Weights of a small GPT-style language model, trained from scratch on English Wikipedia: 7909 steps.
MLP neurons of a small language model. Each row is named by its layer, matrix (up: input weights) and neuron, and shows model dimensions 368-495. Each number is 500 + 25 x the weight over its row's rms, rounded and kept within 0 to 999. Numbers have three digits each.
After each neuron's rows, "fires after" lists the tokens most often just before its 100 highest values on Wikipedia text that the model never trained on; "fires on" lists the tokens most often at its 100 highest values on Wikipedia text that the model never trained on. A number after a token or word is its count.

L7.up1015:453518496493506491436491517487478493512480493526504495533523489538526487509535506503472499487499457496542477491522473555484483525521485500520485475431498501503511515497471512469488527496440519542497496539496527477551500492516468474502501518503482473504536474465518460517450484507493510514495519488473476492522523480490457480483504467440520492484431454500447470511523494517519493550513
fires after: " " 59, " (" 9, "-" 5, " Prime" 5
fires on: "2" 61, "1" 10, " Minister" 5, " of" 5, " Mayor" 4

L7.up681:530490462520479540499502516492470529482499467497530532507483527503489531495523499508488473512491498517517479525514484494487480471517507516520458493479467466479491525489478495468492499503499513514545522498528506500501505496500508495505485508481549486470515489512541495503502494530535456500524470521459548502496495491498458535474502411530532483507491493473500464493485492510515522492475
fires after: "1" 63
fires on: "8" 31, "9" 12, "–" 9, "est" 7, "-" 5

L7.up1130:477471483503523511534431505455485510494504515507520528510519491513474466509482487518525488494525499485477483484459500529546493536447489528497519528522557488530469496499482518518475473525525527512497479484531496479527476500494520507496496528508518468522485500511515526507488456506504475459479535502479502474520502493541479528492498488545492490533558469529514520489499489517480488515422
fires after: "," 20, " as" 20, " in" 11
fires on: " well" 26, " along" 8, " known" 8, " addition" 6, " partnership" 4

L7.up1045:499544496479491459521464519488524543485506449506482508511527525477457491437450519470518521577507514549493484502487524536528497515520507496490484513530496483494509533486504484522513498512493511509487493463516519497507553550522490473519465496474510507485450542484478496482499481473492456481452481552512509449473502448521489485512560525488490533533547517507483496486498521495464529467473
fires after: " |" 29, " Candidate" 11, " Pld" 6, ".\n\n" 6, " Votes" 4
fires on: " |" 49, " %" 13, " Votes" 9, " =\n\n" 6, "==" 6, " Score" 4

L7.up365:521510493494524509518518457510471523496495499514460491524486481539486528482454525474499441502476490512488483464515540536497506502510501533484493520528533499505529478528446526509510528493516503497495484480496511481503520521518470503470518508505531528480501498529476501531495491529521501551508488513502489536493522520475512496507475506544532495544496435526460512498496509439484547506459
fires after: "1" 38, "0" 9, "6" 9, "8" 9, "2" 7
fires on: "0" 38, " |" 20, "," 9, "2" 6, " /" 4

L2.up614:497501510460528495521496510489482524458493491516506496501495520470482509490508508479466534522481544499502510517495477505505471503505493533475508551515517478501520507464489466480511468484515508508534488482427519492500476506470466487476464463493507520480523514515492482491459473546490494493492498488499463534479495480534483455508536492472484514499452510510517510525498474484483538474516
fires after: ".\n\n" 30, "-" 19, "\n\n" 7, "|" 6, "==" 4
fires on: "===" 28, " Preceded" 8, " Website" 7, "==" 7

L2.up1543:508502508527456480507508508493490500530477468501492537529494499532509511485493481476482525459505474494479428546485569447487507490480507480489511509495500534503518528519493484511513521514517504525468499487512489507521493509487494495497512507424533515500471511509540523525497456473496501503481523504508489467596524506492554514465485511513493505477488510484547476445503495508516436507522
fires after: ".\n\n" 57
fires on: "==" 65, " l" 5

L7.up1510:485503466532488477476490466478464537493473490518469485482485516516468503498504439499552476527526534523479500520468481497516492511510482504532552535503471532472517509525459504485558460518527524524530498519488500486528499483522541509538515496487505494460514486459505497518517508502432510494507468554473458513488462519483486529518470514525511524467469508513493519496542524494541440496519
fires after: "2" 39, "." 12, " " 5, "3" 4
fires on: "0" 52, " On" 15, " on" 5, " by" 4

L7.up129:544530507544504514464504480507536531471503480458507505467475537478483473479537529492514520476519498443466517490517512529515486514506476534518533513490478460538532509557507507532487512485485517482502510513529524546491518499540479436510500489521496531494507506510509526493505501446494516496503498386489520451504512498474484485526489493487496484480510488533513482500502453507514497481489
fires after: "1" 24, "3" 16, "5" 10, "6" 9
fires on: "1" 28, "4" 21, "0" 12, "5" 8, "2" 7, "8" 7

L2.up987:530511494492521466497467510489507519479487515499472514565484498520506524506476440508515494514492490487443489516506467504533536516519514578488513491524517508494481496487500485524483486514496489495467520493536532503511482470465493487491504489460499498476447518436494524478517510488535468451509484476513515491532477494523546544472536500558525496518488522517481498515517485510521483482491
fires after: ".\n\n" 58, "\n\n" 13, " |\n\n" 9, "-" 4
fires on: "==" 89

L7.up468:512494531527485502513515530516493505541483475531524509524523494516505459524469520480485487474484471499483522534491495508536533463507522494586504514511488522522498514508530502510484506517528485542534522506490517489480508514463501447491466498516446503493505511488437509530504488510478480512446510457550525478525502497459510504511509529498506546489517509482496501507510518479510516489497
fires after: "," 49, ")" 4
fires on: " which" 69, " that" 11, " who" 6

L7.up1705:493471509507467438518496472510491537482510503469531508531497533503458509524501478531511512476489481497504502532477509433528484510499499486499488496510506524504459447494489508486504456489548523481517501484515454521465511472484482507511495536535462541506475522420501515494480496542482481513484503519511531491474510475511506484476517472540566542498475482483500509508509539511488469490478
fires after: "–" 21, "2" 18, " " 15, "-" 13, "1" 9
fires on: "0" 67, "p" 7, "9" 5, "7" 5

L7.up1985:485503533470517465484520505506510528451475503461480480486484507459488495446510482470453481522487514475484553507551527515516487540521530482540500505498540546472508506538514541518532511486493507516488517498482465446497488479505522508522516519483473483506493515520482521501500535498556471431505552466511514533509511508460502504510537538495472477498519480536551523505495481520522501472452
fires after: "0" 31, "1" 22, "2" 12, "9" 6, "5" 4, "7" 4
fires on: "0" 28, "9" 19, "8" 9, "2" 8, "7" 6, "6" 4

L7.up364:498486542494488487522512492508487520507476525379495504522531506488550470514546494503520529489480463543499546494453522461472503506509481544471493512492523481512506530521467460470531557512534504464510497518545487496486510493510483516491527511483531503492480483519493501483472534507533500522473506474468487491472489468480506505484489514505499501490525520476492520540474501480504489501483
fires after: "0" 33, "9" 20, "8" 11, "1" 8, "5" 5
fires on: "0" 85

L7.up1780:473480469502509491514480488482503503504515487492533441460507427494536536456503559537540495519488501458496539485504538497538503505536486464500511460479458510500451452505517523461541481493501549544512517508535522537501495527482503508471506526449474557470465502443527490461526512544496491511465486528505523498473467494510483506507515481550520497467515537492514512516504513500470570499474
fires after: "-" 19, "." 19, "2" 13, "1" 10, "4" 7, "6" 6
fires on: "2" 17, "-" 14, "5" 11, "1" 11, "7" 9, "0" 7

L7.up1858:484520450547479486429516510470484518503531471541440519454489531466472489480508473504498526473492508475526494518501516492462544474495506529525524502532520515491476467520510507522548519515472488489460524547521511533499535495551549503476539511543479495522510478506541475515454467516542481469509472465520530504500474472514509490496457522492489507508487530530478513528507514530490485477516
fires after: "," 69, " and" 22
fires on: " and" 42, " while" 20, " in" 11, " from" 7, "," 6, " the" 6

L7.up1093:508536483446486511497516512502475505502486530535553477527470447531461500452497527482513495472540502489508470543543511506481507437491472509465494487496508453468447499470510481501528492490512496500502476533467497521519489510529508495474536486489484494514532517438524471508500482481528507485529521481477498535506527471473489458462503518490499485472489504511494518476484511491490526495470
fires after: "–" 61, "1" 10, " " 9
fires on: "2" 35, "1" 25, "9" 16, "3" 5

L7.up580:461503492518491515458467502494495502505524525521475481510520509493452521444564511538513472514496497524500455473478449494502511492507529476499494544524485501468532529484496522491524461501498531516541497517496487481499501509462518528553507509465521524519525498505476454490468517533506478488479485448508529480491472512520449478490519504506494502481518489509566527488517502505461470529482
fires after: "." 51, " " 7, " ." 6, ":" 5, "-" 4, "–" 4
fires on: "0" 36, "1" 15, "5" 11, "4" 8, "9" 5, "7" 5

L2.up1669:497469492538510543530512499492528499467502501521522494522520486503461481510519464493511499506496511529529459545522475509493499506530468499471487531487518494511527553510527479508495483532478513536498504501492522482491474502533530467517535504517499531522499514527441526500474507508506535474485499420548528536481466520545529526479497523508529476488480498484435478525506525509464484495525
fires after: " |" 31, "." 21, " |\n" 4
fires on: " This" 27, " Ret" 18, " this" 8, " Score" 7, "This" 6, " medalist" 6

L2.up1441:518512567547498521490531496472505557512518509504549523516500460494511498507495553491453471507503479507540554489531540504480508533510534495517499499502483544483507519506502468506471496553494539522462517532518527488490501492501482520479515446496481509446493480464453542504519496535529493523513512534498518505510509508524493514472456484483483523525479516503469499518529516535484473517480
fires after: " |" 50, "," 9, " \"" 6, "cell" 5
fires on: " +" 41, " which" 11, " %" 8, "ata" 7, " Series" 7, "One" 5

L7.up550:527483503502493496515494582501485496442472452499510491484470446510533495466509503513495508542502472516487498514521503553488508537543498501466503520508503478557496477518481451487493507530496501501507529440527489450524498463525490521490523522479517461506525464477458483505480508512515480442471482408485496519507519463463475482476503470540494490521511460507461523475540502534517491517503
fires after: " " 33, "9" 11, " No" 7, "0" 6, "1" 5
fires on: "3" 60, "." 11, "7" 4, " V" 4, "4" 4

L2.up467:476493490452508494504514494455519493486491476450472465530482495502478531528508478467537500460491487508521496604497534477500511475510527506514512494534508531489511488518486535517566463505527491510496532509501486507505464516457515456494488455454515483471512490517524518514444510493514505513470507479505478523490485532526520534502500532481465511539499526476522499513499483503514464507526
fires after: "." 35, ".\n\n" 19, "==\n" 6
fires on: " The" 53, "The" 33, " the" 10

L7.up1781:500460496484519509496465496497577539462481519488561541527507490524469451473489512470461504499504520492472485490536461486503472523549452504466518485495531483517538507474539460478505509466530523535507464505565511508499483490481475471478514497444530527479502455461500479503522508494485447513476492497490503475484511503495497463486527496456497466538472438517500500515485487509504528512524
fires after: " " 69, " the" 7, "-" 6
fires on: "2" 80

L7.up1575:481531526490515541501476583518495555484496500517480472495460487521532520480511508513508463524511507492551527471498504488488524494458541511492508473518525462502476470501466494512523488525484498498555468474529469524481517507521500513470493533500539514539493453467511517512486453509505457495545493475507535495482461481517526486492510452549526464497465543515468491508486507515499520528511
fires after: ".\n\n" 66, "\n\n" 6, "==" 4, "7" 4, " |\n\n" 4
fires on: "==" 80, "8" 4

L7.up7:512533509526490457553509493523467532483470493515489506474505539504453471515467494496501484482488467519510491466492509510468478442480450527501468501513504528494498451507474467511441504519513520513530490490466540453494455539447472506566516500520477512504502520517542510493526499498492536503504474504506461484518503468519515521502487509462510467468489520492528517502525512486483486477511
fires after: "2" 34, "1" 26, "4" 6, "9" 4, "8" 4, "0" 4
fires on: "0" 69, ";" 6, "+" 5

L7.up634:514573529499525479459500523525507502480497446510532488500452518477487503505447488469447514530561462500534485511473510492466480517490546498482518520510500471492453501493540476506505553546544513499494463484518525417541525502531502493489483512521492471522489523523460469492469495498513455553465514491509481503494538507533540505532493508462508505503535497492523524500525490545515485484509
fires after: " \"" 17, " (" 16, ".\n\n" 8, "\n\n" 5, "|" 4, " |" 4
fires on: "P" 35, "===" 7, " t" 4, "d" 4, " Pld" 4